{"n_kv_head": 8, "d_mlp": 1024, "positions": "rope", "parallel_block": false, "weight_decay": 0.0}
MLP neurons of a small language model. Each row is named by its layer, matrix (down: output weights) and neuron, and shows model dimensions 341-511. Each number is 128 + 32 x the weight over its row's rms, rounded and kept within 0 to 255. Numbers have three digits each. A neuron's up and down rows have the sign that makes its largest values positive.
A block is one neuron, or neurons of one layer that tend to fire together. Before each block is what it responds to, as a language model described it from the Wikipedia text at the highest values.

Description: Second piece of names. Word pieces directly after a name's split-off capital first letter, mostly unusual or foreign proper names, e.g. A-e-gir, C-s-aba, Qua-id, Y-ent-l.
L2.down786:165081136134088174083100099152145163101123123138147151109104093103088115139150101109159109090154158147148148120154114128105131111140168171115159085167128123134090149107048165129042164121074133106123083079111146123179112123146134097153159137154109110174082162147173080119170120162120121097122115132068123110179160131089133150143141074090144111076140142122117099106135166163112176132117137116155122200111122067116179181104115085125157135126119174119103174146115160074152131168135139174149111130125171099064145094065
L2.down987:117173180083113149100146115117117172114053160141100140140111100157141140115160158098164186138119143071166114117098125123029109108136139155144139100164184209082125134121074108157154105123107139085197196092153153113086106113162174127131109149114165053164074171143142145142134137151104133141204150155147156090056108103148082119141084159145100080089091046113155142113088166165142128171158180168121111092080120148097134168162108126118199133163063154067134144150149218147106157072153121143139098106113108088087096053080

Description: Noun after number/ordinal. Head nouns right after a number, ordinal or modifier in quantity phrases, such as third place, second term, five times, median age.
L4.down73:200125114151225142115069083147179142108118055141082100110063111171139118132121107162174137127153148112121147132080134123145155071154102148164125100130101132137183169090177115195160137093102135137195153124165138121111076139189142084170127158162159100114110159193074108126145113146103115081061128100180103100130097093124137137125125166153075125129146123114114094141108127133117207134124167094112128087167114141172114072079120081113174118094128113153134146183124099089131133074131167124113119149181137119099142098084
L4.down236:123146179189132177156202096105096123162185152146130126127150150101125084192140143180104143133148114077135090137138150097119139145162143167165142178066104185091106146143139117156122141092105113108104147103100106138145114147074133129131109090112148098146096136142166140100125120132150178132143212188113158185129082152093164150137126088136096174123105106106085112180080077095146114104131112174158166122110182116104166126138136190095099169040193082092127069101125137148140217105154156078128077142110123032147123190086
L4.down261:088108094096175114146114058116105087125151097135119106096113105087156165158074139096062139114116130130148142079136117127135141073146106117178113117152151129121124124086161163117157166123152099141096199119127165081127126101078083067138137155181143135059170089171171189170160152107172143117171155130131100169132115138097141151125106132101158171141142126111116117074102118121140175150144133209137117126144139187084143134125117164165093149176111117148116111131128092182158183107146149176130140137114091138128172162114
L4.down644:100119096150200155186135148135111112203157103209118117121166157116141121146096105119141126061153151144123144112133170105167148166123110134183164179162125143149094136168054094167150150171115167128116107119124133113116153113102138113176111113124169155047125115106142137104170129146066084120162184083196109145128193079079099144101115076142084154117107106126175097124190153118145146121153122187141126069148158168143120103113180143124155153196136124066133137123119119054161130121141193060105125116085187101127113113158

Description: Apostrophes and field colons. Apostrophes in contractions and possessives, especially "it's" (both the ' and the s), plus colons after list or table labels (Phylum:, starring:) and The opening titles.
L5.down25:097169105181157144176121128135179133116102090191125072146140147140117079148148182104086145101193096130082145039101128195162099153132086089106084111093136138137120126132167140117154108140148091139160142130124110203108156139141099097122103164138092117149211089182137123130141151073128112137086107153159116154099147141197104168146102132175178122113175171128103080143144053183068190157180123142202197149150058095155108095173233166152130093077134154178082084165186181151142101069101168141092128176099123087136115126176
L5.down117:110096097132147164116120131168095129111122139096094140073101156111118122123095167090137099105133122103106166102126084162137117147100096176109091097128116149116112104153103149172113143117146133136153112117113125094123170095182143141025120103101136181207119096161169157053090102173185084160121106131081116153083077159174145094111154137114103081106131109185165135146147087140116154188119110165147164142098135103108167145081150128062173192078178140176163074113184114163102106122182167141181088111131165127089103121158
L5.down369:126210109180172093085137095125142152191155151106187099137171101131106180055134174141157136146087135064126150221109138086064137117150111108172124110102131145090114174095124172081141176121160151138122143153178185105150097108124111093113061122146179074109132140120088138176150140144138115116165142106152180157132185135113155144134086147133135114125112137126171142135088160159119130047132161167160155086147144110200089102121172108147165142183195152120062110118113183108144161125194180096124136117077138147171160136122
L5.down394:071172109130139190122127154121145108047130105152102173143115136103116140124078190157094172084125135116189179150122132124144090161146121113150141101143131133155127100164006169126105095130076131147173125106180123091081099095192096078142127122090137132026121135106142113104085165122148174142139144116165170138129154087141135042154075091193170179155096135111070103039125138171073129102165130179148062149138126104114138101088100104146135108104139166090111154042160144170133185107180068116114095135109119078151117134127
L5.down499:142103117096132128100186129211116142194108109143161111177137131116142165114124137156178153146115114106120097139146109176087113094114183173185118180137140110117108230119150156149126142136146110093147185088102114096109136119121160057147107148144146155157121131132127070161123111160157093111121101120084221182202138096116204107164122140099166155132149094125183100105165128162130152086153116137142100064149137052147122072148125140166152109168111153113127126119075145094198130107086122134188117093090087101099103095120
L5.down605:131147133173122116144119100082113099137156090159138119119152164084176122142113123113255097137117120098130123125186157154151107129148112076114094140057070132141117083169137188154175110110146126093111109140134172081093128180088127168191142177141174137191145190108136152110159076096112108181128086118141142129129110109131148116092144108110103198132157185171107123128138170151086151147156138138135147126163136185149136172177157079102085177110124109093150122135144133123144164099166101093180137118110132143183127117152
L5.down786:108083145135146102099110133129145076093106117093122117118106142158147130102166133133142158122175105134161103140111092147052183156154179167134142122147137134094158146189199115097111108147103105136176059159097133163155110189105084104153193136068137123103139131156086115124089138131126150135110144100091163082106174114134121151130162117161126156144096128132082124098115152169148082161097147150152137094089054098136104150178099160150219168118115182039103174118147143092146083071148137062148085169053092135113156144160
L5.down889:176140076147043106117127141062079080127125152037148092221147075156136127100169139155085140115129179178105138118108093189112155067113116085138149115176113071156124107165195131103103132117110164150167118117108108134110144137157125103108120166109102147120128156131142103126194135136098082148079103107091118130108091154091137170133118139095116122114181064099105123160109132191094197129151097170123094115164142143098143151106189121130157143146108144169131098068115199171153101076156191098160145112101136164077109120164

Description: Track abbreviations in stat tables. Pieces of short uppercase codes in sports results tables, especially NASCAR track codes such as CLT, BRI, DAR; also terse table cells like Labour hold.
L2.down592:141128159118156127125090146051127117123147187128121120081133070106090213123181091134072122137098106141135064146123166132104146200130134141083102119108091084183135156157167112089157150144120097099114095152104169149112140170145132108082135065172126165109074137158134070151118165075142156104110108093138151115109146089162094189149108121161133132147135149123092068094149117093082126100114134091117131107136107140111091134113130107121155132145116159122100106065128114132070065123124129156079097111111121158177148105146
L2.down880:104090126121138104085147072103132143076086170172170127165088161115112120198136180106135153128060140146135097146110133176123113113128105130063130078167132135145122123135099117149100177095190131117173141084128100104132135095166161145089120141115113148204109141145131179101142133159123145145124150139128116145137170164149145131124164107165142117083141154044154232084113122167097073140154130132111149067079088126088139142129093097081171152160116148180173146114122130156120117155117162152103125109126135120105044160145

Description: Compound label end. The second word of a fixed two-word label in tables, headings and infoboxes, especially sports results: first place, Second round, College career.
L5.down23:133167105146166163164088135117174136162146119171104169150163150130150139055116159094114147149185145115116185107185110144117118121154088134163114144134141178066118112101165129151126133133122144136147126133160123123129141175106149095124111173162124137124209096088092194094138062133125112166124145117125121167142146072154125110098178141120138148099128158129132117169111094143166129112178145159204158112122179115165044155088082136202111186144141089137143079134159145079148138112117163114113121132104181133160140147148
L5.down40:084146178181133137157122152054118130134081069155135070093126137172159188122173134152143184134114144126117097107142142174154168090150168106129127133126165137122125130086166122143140027104039141181159097171113087166189136111162089132104143069146178191104139177118139114127113115114155121141104130175154127122144117110085140128166091169111110105120147124128094118080103101118126132153071147062162137192141118139180102137100130128128123050137123152112173109108148110162095076127146128143112138101123166115118132142100
L5.down215:082117118099156134122147132088109127123113153094137146156116145144119156092129151101189102091167128095151057113142087140140107083162125109119155087118185149169088151125092113185114102143090164093143066171178141137114190078152185162180175133102109162139126107180137185105122145123100179106103137075114094117159120132138142103216121097145154131133104172145056124131190126133111173122210117152116165180140144120136115122130180150105146103097151128089131112132155179102171161109128111124183091152094183101136157151119
L5.down225:110127124092152167075173148153138142150193145121093103112055153144138092105128117157139093136132179089160143144122100116171115207146104154086146137165130100130156126126255143173027157127158098078151130109101097179145137116070101156107134131121162109107116133131086082104034134133111170151207114119154163115173132107141152086097132097110177088119171153121076131129083150127148134127101119164143095114124194117166142097072114091114133105136157161118148125131189075125129107110079156129110142150164112131136121120037
L5.down266:087154133110200130125085133114114119166092143162086148121047156164130117141147115117153127090139156140173133110144101130126142108098117153128158140113155102132121113143183094093157130119079103157073165108144158120107181184120100111140178125149117198098113131127165148154099170096092146102120189113104109149129142151155083149157080098119112157097187189087115143096121090090105134106126150087124178131170094144160106188120082159160085073103186087158137151110134122164099124095100171144120118107102137111183158153143
L5.down759:115127064195153160150114106170135133136198111172094137093119139169101134112109166185095114089106093110110164106141088124107167140148166113181122071151110139141151109093137138120175116110129124110158105152159073110182106116131175142084155141112162099134137124156105129115171120101098150179124173148132177098149086103150153135145075103120159115125145177110143137182161105174045150097083114119102147115149123082159158138153173152154095137080111128093211202152128080151112123149123203094166164141103139163083120150107
L5.down765:143145123077111167126151066153151188109085180122105142128162159167116169108116102169131137173117103184083219082118124103098129065138106069195136104102152101097124159120107184152168116110181179100152141132049121128127121116131088112129167109129145146160075125198113125149139110102167200142108165152160158133075124134114187167035152077187138129129189114177110110164097144099111082143127124111149156088168090108104158047108132104091122119185089153139095109120073141088088107178107116120104060140113096151135152139107
L5.down879:108111100161143162120115105184131119167108145107150104113125094117184160147085124084119122214181128119194177141117154128115125112086092160190087122133131171163172120144221115172143135126186102105153171216116202139095161133053160098178157152121111099126092136176083138124069083108127130125150121165068066182162090093159179114196129150126110143142123085074201149118099175128132142082114142135159167161167151108130181154165099115155051170117076183113103143158097125173090127129154156107157132113101147105143156141135

Description: Second piece after initial letter. Word-internal pieces, usually vowel-led, right after a word's first letter or letters split off as a separate token, mostly in names and titles: S-tre-tch, F-lu-ids, K-n-app, S-na-pper.
L4.down211:168194153158047148137087112145106116099096135140134130121055136112104082164130070191103143149088155131142122132117105166089075108118137158068076081146108101125108088115142143124080135138149168131131149141161124239096124108168084150102133172073170121136112136124118062095156102123109158228144116040140170122070154110119160146152157124161150147129130175150109108099137188110154130184154101176114140100127143117103108143139124127148118182141126143158158148113138130094128156140175163161112123114136148082106145092132
L4.down235:099137116157156127139137166139161181134062159158126134146132164124118111093152092086087126147130104136124103114117092142093155141151091141132144202144138107174079132161149167124133188123170146109124062191105141155106067160099121142113105065088095146150156158177112135176084175139177138139095109121165165152125100162111173185100143114049084155098080132128139118061141152108174138107142222123117125127153072135146145133134132163118075154111150145179093103119145183151166114120093136063122146139130094090144127132131
L4.down578:118148157173125163113149067163085114135110080100153126161191124159110191097107158175148177096142103137154107112136089087156120120130165138056165134152113139128079206137133126135137155131152106085147147077160155097140109153122161122098138092140111107095129107121132171085104163124104134124128113100144125131101101199108054143112092084085104069168152129128149120179128174142122089101137134198112148153073107118120112102150076075062167134162116131116101170176112164083151083102197134085180157108125140169130122133122
L4.down791:161107151137098135157137105164152142158082137124172112155149104091114125077118131137110159116113160120126156176143126071108126140096114150110117058187136136126106120100127092130159085084138106156107152161085172146136157103162130108133099097143144076114089198147107127073103121155118178145124123138159112136156110085147117128116072098085153130026164078164086136132183106086122158100125135131123153117081169185149069079159083137079106183224107156114149150109126134155171124142127115063154152144144152130123110143135

Description: Predicate noun-phrase openers. Determiners and ranking adjectives opening a predicate noun phrase after was, is or became, such as the only, the first, the dominant.
L5.down134:183106174127117137114093113085104142160179127165164137101168119174079117101109097129169094090094129107143112130127171142154163137092133142159099137141121105153100086112221120131130164139131142143175140218124142097124162123092096132132072124136102174098129120120107101110109127141161165125170104148110170096088138063141130144069075118162161140188116111094120149139142148132122105169128117169075170115177127155131114098122129138152157104094133096101101115114108127037107174124079112137186152148116102123132096124127
L5.down279:110152132126167131132099196093116115121130134117110148136138084083108149105096165130179149166194082121122127116150100146144163098136048133124154115117153111161103134152222130097110130111171169166123188121134048110172178089117187085142088164111127116133090108164136117141159124137104118193192104157106166168124095150159124047137117132122147082109111168123085126097142115164208137114115119082151145125178235166089041125102108173095158100111135149111136141127118161096068115095137141164095104115135150141169161099111
L5.down339:120161184050123148123138166098158114140145183109118092114111065101136194127145122100129116115145089136153167180103108139118082124095119123178113102157077108120163134121155118121090172138202063190107134055101181176158128135163140091154086156177071095058147142098153191179160068144167161142121104110187139154116131149105142128166106113132077165100102077131107154139127103164123154127125131111148140143142096142096130140138126122069112081125121121102069124181152081107124142105159139138149055134088138117107190167058
L5.down377:185109142120141104125138095129152162125121143079103179102123150085101133084132111176127117112172123150131095130128130140113175146143150153112057081127145093105134130130102132133142173103175083140106103114162128205104143050090134128082094075132101077125213179121134095130133085135141152080104166101194168115136170219099077157172032103155166185105121142093063137129102095087153172163132128115133121156087164166104162059125127111076114119157158121117132088154148075101167144064180161114081075150098113115147172074056
L5.down380:073130085087116102040117116116126112077116118156040084146142086131151143139153127147132149119075174187131150110166158152173125111128124172146121107186160162102125105126155090052162156156127080089116157087110155070147140152112131095138157158140094154204161144094184100133131089140079113098117159133156115156113149180152153096127119120175104098171112130101164090055134214163093136184113129154153112129199180151053124134127071142080182103165103167071178102144121141146096111111155129116146139154136117162155140118101
L5.down721:126170106098121070158125146120106122146113167088091164128094061059097144123164170158131110128133060223132116113088138092134135157170118138100066089208150086147104132092104126081125174093128137061168179130136185163104112109142134131077102145120097092171138154111143128142121093079163106148062141098168120100133096153150054124135145147082133123174125147116055125136106149174120101122104114123175113146133127173121102089126102126117186128118157177068090154071148094153105161101158146237147088133143148100111149145166
L5.down735:151151094124111173091169142112171174120103179114103114129121139153148139109052147139141114079109118159205160119144114132115110101094113136080172136129143067120112073104103088139093145137139088079157126130121186115118105136107114133080095162151138148082152101118096104121091089142157137067091119188100114143164151118099119138163120113091124108102134156067122108171163138102128137160164155143104120166135124126125127103128146140144129097099150133031094090143076131106109105083166196121075135134089157125091173141163
L5.down882:113136072184147129112114107141118126120104106031128115110088125126178163152105148160198131110084089123145110132104102136122101095106147129152138081160111129154113111161167138066140134110130111133083123147070132146140130117078159090122133143160100079085167112111134112138200178201091092154132118157119110111161063185144127116134152146139158101111128124175140213103110182154137185127114078110161145112151177134118123123134099135165137066111115099147119135161073081063112108080153178145094137064115138107085171151111

Description: Token after opening punctuation. The first token right after an apostrophe, opening quote, or opening parenthesis, mostly the possessive "s" (Fiat's, film's) and words like to, a, in, des.
L2.down564:137066116125090166080096134134092136121123160140110144110143133101144123112038162117114122094078139133115151106122108102156090103145153128150145175125112118149087054087233121089131132128093155187181137171161119142108144161081179144199117156123159131105113112112061122204102086096090188193132039134076137146143155135198115155081119090145069109109137100145119108138120096137126107130107149112086126093128174152117169085088051140112156088115054144110104125140128088133152175091148093126111092130144120148122154191103
L2.down852:093152117152108142088167076092107112097125084040083112130129139118158132072108140119126096165136168099125162161099082128152128190118160147109139135089169114155150119148255095124141121103105077184099172152136169207078159179102122094129144111116101111131135155129085147105110109079158158100140099065090099080125117133157143091151131103140143121120127112131101072064114131086105164094123083119163114111162149149167147137089124177127111114076062088120140167121165121116113127147105053135213114087140130171218164106189

Description: Articles opening noun phrases. Articles and determiners (the, a, an) beginning a new noun phrase after commas, was, or parentheses, as in "was the son", "a prominent".
L4.down56:158098145153120137107145140131172170160108116157088132110107093128118103175179098141189139134154090144154118123113155082102099096123112118143163152105123133099092135135094122163095176148091164113171109136168135172127152119116128063101214125144183164223155104126130173128100118133136124174133140035056118136097108095140118133178138142085130183158141118117178153098167213119239134147147096132067104133190094145186152133081147142098094157131100127070143131121153087102105145113141118130161080075126167124091115125098
L4.down233:196110091138114161106126092098168101204046199092094126128106154134187092142108124125158097157091125152125154125142158147153137157144077119159163114123163115140117186073062111099082127089095138150146125109104172103171085134164159142100130160088166090132185112168137100126196098134058152130108146155145140066166110080071138147204120133152084101121143148134090116138156145101121099151136125168127114148071069086172163071133107138136151115119121119008128138163122123164134174111161069169185075075049167080092115152187
L4.down306:100091119145119155133154113151159135185154131090077128124125131133132141160101131057108121107119111183122163072133072096139145118152118133116098105144191128104169158065253081158130165126141117124099119139126121091142133167142165141118097128132068144073198130166183091106134150078129132096085212126097110131112120180082171141127115089147107061117128108151114167095152181124118111160140143145171076204072182157123118128105126083084193125151140112108109180090078123124145123105203128154109095063126134088100111139104
L4.down551:181159088183121152128110085078100088093157103070140116114127084149163077109127122112072146120100091130117143115126164181175092119092165135142122092122138154185131126164064122127120122096133089160092173120109123075142171086116092115099152123103130124106181132135131129088095110102072165121129109161155140134146098138120126056160123141108099174127101079110145191180094167137150125156159103108179116116084123158095038126101139122108088070116137136125118124133115130159134192076130126110121091127143164141102151105150

Description: Early word-piece fragments. Second word pieces inside longer words split into several tokens, often names, rare terms or section headings, e.g. Mu-s-eo, S-can-dinavian, K-wa-bena.
L5.down129:096109141129024122138059158127178121171078129108145103098124155149156088080146154106137109184175071155180233044133109144107097153148110094134140117146144135132163174119170082140091155139100135067140145124140132160139114128154149071137136204080170086104070121140143057130130095102128130108099120131171157182119109130140181154140148106131123126119094137152171148154149145122126077109160068178138118107120108136119129129107158161144108072186115146101137120103096101112159121159097110144141168107134105171178178170119
L5.down181:122129117137140124117093134129094076130115125086106140065111103158132110151132106151109098119190170124113104092151091161155168122097110149171071126081116132113149117171129139164083161104119065167173117102110137151118131086134094123135137101155123126100163113179102122138155152181140147129103136137118146112108147083117124139178129103130169115099091176088121132061109150146158135130074140119153063117149151116106155113165081170162167140120157106113115113091142082148175138035152094060100153135098154118103182108118
L5.down227:196134152109150149133159108099153114091105122064105177113147122177171162188117130091123191109142148095141167190146063093150147121160077137123103116099042143120123133137089164128090160080115148134080094121126099142138088183065116144173158060101084112164129125172182171109134108096095119169133153157130125166136154170089173161117026114127180148160119175084109137156122147116140118107094165090110176167112121135113165080107159175043140117022094099066120141083094189102175148122106087143102113123123135095155141106107
L5.down382:132092120170141136108141065158137196115117088192085108131169108168150077118169188154134116100155165097140122083164126134114097140107115097105137106147112185126112148122072110120099084123076165177209107113177068126111124119133160116100178101156181156099076093141126087119020158131133121138137136150143107135102112181180149091076125076123100096153087130124151098162095141057095179085123116157125100139111106131120147173109139100132112138079116125115157155188155118160151146119174116097126126163123107116108124123141
L5.down487:169135150111106135096165144111112179147048159139142149125131126138176136138120160118135118203163101126168134161100212096133131078149108162112153108093151151094106142117102106168128094108164155047151174162071139130133113092157141064142176207130134156150108126104129138132138123100132139100195128148104077097144107110099050111121134089148142058094143067121098133186155119124112152118184162117122139098084141129139140190134117100090123091170084112135148082114158172126089153152134098204094130105102167117150054121111
L5.down541:114212106154108079209120076137095132105119174121111121077154182139118153148177141104057122129090106151123076152167170138152112098105165154151121154116160103123106097118137137134138132179109151098150187127107186134136114112108159179132078144128073167117164112155116164133184166077108131107157095135149124133099076094095147097170223154111136187173140109120083136141063158134145112201116139182176156092118112126159121138129108104188111133137153126099137145131168155123128152153163167138146143155143104086148149132124
L5.down652:100132194108118103157121183111098201128137140069070144160153140099112149104078201096202107086113073176134158032133126136158084173092111137145152125116168084136103132146123110150130135157101115097130096101106093085065131161122075144128087144116154124117077069111150130134116160108056114125093096072175033126120166073133186148102130183128105132122125156086146140111183120143116121097089123193126157063135105159125114143149139113123135183166167115136154139140092148166148132136142092160100120149140106121180119111114
L5.down1008:148095138142143142111148081129116132169063112091123133129074128153105178105099204088061166214151128165132121146088117120100108107129085152149128123137145136114124199112130169124122147107121125125187148113201129130096140118157142153057079101141154114128070139130115099122126109224145144168156157101105098192173137116141088179154093102167138048128124125169141179105133146168125089139197127090153110174097110104117139099139166112130131168094112134151140124150106108095123160118189094079134114146108133152148167145158

Description: Contractions and infinitive to. Chiefly the t in don't/doesn't/needn't contractions, often in quotes or song titles; also infinitival to (likely to, begun to), not, 's, 've.
L4.down141:125121103210145075117140147141151105107119140142059129097158126106123174163107191097170113119132122151151080107120128057135084151116127169121125043171136117136149128108176094070150147156122102134095158065078159116108106165110110132125127147138176156138098122102151064122096197075169098071098155145113105124177085128143125081166149134161058172115158119089207124148102105156106089202141033175149110155133081126146086161122094114122118132174142121102152153137134134097069069126119142128165173064045152133125128125122
L4.down428:114127067129079186183102156166158093074130123081114165086097090037100127071122102162164174115159156109095134136163111136125201182102156155160126114132130169077119103135216165155106111128124121124116125117188157101132205156062119103126095137092136126100142142105193147138114152119078042134121139079138128167094147190135146151133102123201139127092164109083147102109185183103168084125113071101133139122153150108089056147149099136136163140161160084102147163143156041105109167143128133122188150078134118120093147083058
L4.down600:133129136091139105079226077102081146121053104099177107026175097125150118102110091128120115118131152098152127069117056120070132093130080043126113125177182100129161092151202107182168171160127117142156142103108082146172166135123160177154113112121206090152157102153146116139097121140085115139095098124157110172089197154091125133157165121178135123094155064090123136131148068117070110092138143127101133134103101171095128107096095124167129143150106112111113136118098127174060147142081142142153115149135086058059112178109
L4.down942:066162174086182087124139186097119137173157069140150087124169106111122065130114060083126117131144153126160165123108144127159135109153094134136149135114120095133127142088082110164148115132173075116202140136151156102127159121094078119119192136131095077135114100119085151125193166068131090113091112181152111113125124099039059101099094201156134178109112119082119159134125104113086166115102052145129135126179092126142133078110130075128092079178139115099028159102102051147085096112149144141145119100120151132107129113052